Weights of a small GPT-style language model, trained from scratch on English Wikipedia: 8474 steps.
MLP neurons of a small language model. Each row is named by its layer, matrix (down: output weights) and neuron, and shows model dimensions 0-127. Each number is 128 + 24 x the weight over its row's rms, rounded and kept within 0 to 255. Numbers have three digits each.
A block is one neuron, or neurons of one layer that tend to fire together. Before each block is what it responds to, as a language model described it from the Wikipedia text at the highest values.

Description: Connective tokens inside multi-word proper names, mostly "of" after Department/Ministry/Institute/Region, and commas or semicolons between place names.
L8.down80:164137107153130119116129112122155106127144105130110137114134126112139149159092159123134129147134129145153126107124173074123122109157124133107144109080121121161150099153098130131167141137154163114145124161118138140144149144120115144115136114155132133102135158132160125162146088096121071121152135134147090112158106089163121138129093121105107104084171150107134134137181118142153130138119
L8.down355:117096150136120132113110162127118113117117124129128141144138120098090130105145103136136107142140169138095125119141119116145110143102022105117100196108144106128139130102087133160089151136124160118128255116132114127137125122157141157113095157163159116130123123113156097107134098099132100138129140124120099144110123128130121145155121105144121123110103136137109157140086124135157139145127
L8.down509:088116131122103132094107162103146154173077109114145135119137103146139086169122144144116122110100177142115148124163135106146148069100139117154129119110142121084166102124155147121118126148124140097125162110118124145165159151089106103155106118173137125104162109120120160163101106132148116121203141098122112151094117112088124170139166111144156119123103140176087125159142115124112120116167
L8.down734:156149154137102113150113135123126135158129111122142164123136124103131081131104107162173140126170115089099114115125151142150116098130108110131126119148120060123136128125125149153118114141139164140133178137123113144103087144102146174096153103123089140063143162098112104129082125149128149138160103143168116129176149144118114131117130115139109127139137140166170101123114101127144140114114
L8.down939:121116104120090118120128163145154159163095132127100119139174160146108105143150149098133103155113160107123123090112138147073145136113131150152107090112135155123187153125100158144135114098099127121147143084102143121128106129113169130085164108122114132148165118147145117117144158141150097096121114159157141101111075111166105143097126142077111101146117139128183192157130136094127151112151
L8.down961:162128135110134113120133134106189157106125128115085179126117139085135142164082094109131141125129120128146156099114178088137125168177112160133121124145109135103134097161126133158130108142146172138118141156103108125107141131111142099129191134138103127108124160121132141178159147104165107160138116145158123121160113096187153132111095113088097128153143102101108131122110139159150150097150
L8.down1008:160140152108092137120173132096157127124134130084119111131091172158111143149118131098130125143143167166113079090117174132152131095107133111121116131115132150113177088139114153089149118147132102160123133111147143150163139104115138119122162170121112123135131108120129184117134133113135096116158186091087113112127132140132100114135142137122105139154182104101103158106149129145132150149125
L8.down1461:133130133107164103075095079139160167141114104113154114157119147158094144169158142110092134155127109149128139139144126104078139121108128146135171104123122106113112141131137155091167134141084084077098143092111113101125158149067069134157127109122168141145151130145152150100143154131108146113139140151131088104129128120179148129120153099091121113119139136083112098133122136106126097128090

Description: Interior pieces of longer words split into several tokens, such as ind-o-ors, def-or-estation, enthus-ias-m, int-ric-ate, plus scattered table and biography tokens.
L8.down25:131187147120087126138143174104151101144126087102071146145121120121110131137139156043168172113142103105099084151101113117135130173137159137166133110103124161118161078156122122122148125167162145166140126125119102148128148128103104151129166148151143142107134153119127095158148133145169131139141105173100153099128095124122093153137140159124129124169122137098143144090122096110156164119146
L8.down96:160155111108163148118124146149141115120107137154142100178158151096120099154135140143161104125106130108074143127136128115125129191163091108161132155126136093143124104173163132124112154156154085069121124141131136135090111108131100120102166145120104131104139118144091143171082115100084154103141123089161095159114112149157137121110120133156112138114132107085101131115088153138132103090134
L8.down179:154148146135188169142177103104122115118138112162146130159134120125143104098127099145140143131124102063118176124135135116130101174188101154152136094140107100188119126106163106139130155102113089121123175109096126103061135125145128117113143129135104137126113117148131137124125106101087152064115120119148132144106148127134127072113118136091109143116107186140081141094063116149116107137119
L8.down283:130138099127179159132122147089104129147109119134150143121138107159135135097130111145097150125125111132118141142118111153163123179146032155144149144109158105118102147114159102132109148137112138154132139116116113118133128115138110115138138135128120090140164129155110146119107125102120113131122135099099125118148113117131149123157139134128128118121135126147104128121091115124108111168144
L8.down569:142114129138171125127141120143111123153144133115118105139144151153136117123130118120144139140131103125115156125118142142140129132120000110139144114138135085145067139152127110119101116129130112142121156114154103133143142118128132133102131128147120128122122119110142115143116128127116142145096092152110089105112109120165141143140145125129116145122118146126138154140131119120166121122120
L8.down754:131172158122079107171113148156132136140152136101149137143113105135118116143099125084116177133118089125137086139100109143092127137131130164152106119108159178127150095149149144127132117131132134143130167141125137152134148116103145119149153154142133141118157109132128110151115120149141151135154112126106171109158137125134140146164138141129144140148131150096116124146114098103130162097114
L8.down930:128112116122192150124135132115145128141117132129119135121158140158141136101146119127124123114144110119125142130127149112106161137128000114126129134125139080161126138125136123115084139133130134100125146123127138120129133137138120077131120109138127121106137113139125127148130141120133136131130134146145119129124133131154131131118149124116102122147105124147152135134120140124129114157124
L8.down1275:127137124125112147150141174123165142131143140114149147170130138111082117156172147113111147118116126086103165094135149098133145150149156094179099109103127176146112136124099121137088078145162153156179149135129125132131125136113132107156134111162097111142104187121139118176146134145147128088158134099095156147141116103074100110129155139130107158157109096124116134109133151132135129106115

Description: Short fragments inside longer words, split mid-word, e.g. hall-uc-inations, int-ric-ate, v-oc-als; also whole nouns like intersection, murder.
L5.down17:151131128190133149137116164120134141113143132134095153146136117121106114139125093140112119117146151113144137112155135142114107093118151093099125107153145095121117116124141128126155135069096161162138143130139097111088137137129141118156145081154087157097145127111131127146168151116089130105122155148095123118118107113135133143142090149129134143137146145131103105123130095124125135133133
L5.down1028:102124120123112130140084098128118142141126106139145152136114093122134086118147085150166084134074132150160139111098112090122098174132154098128137126126123113163146084098141103088164165121128164185152135126133099153125146157138143113116116129114143163151133128110128133105129143124116138127115129111130095108175161116137106121137145128124140151123150114095130119128154128123149131121144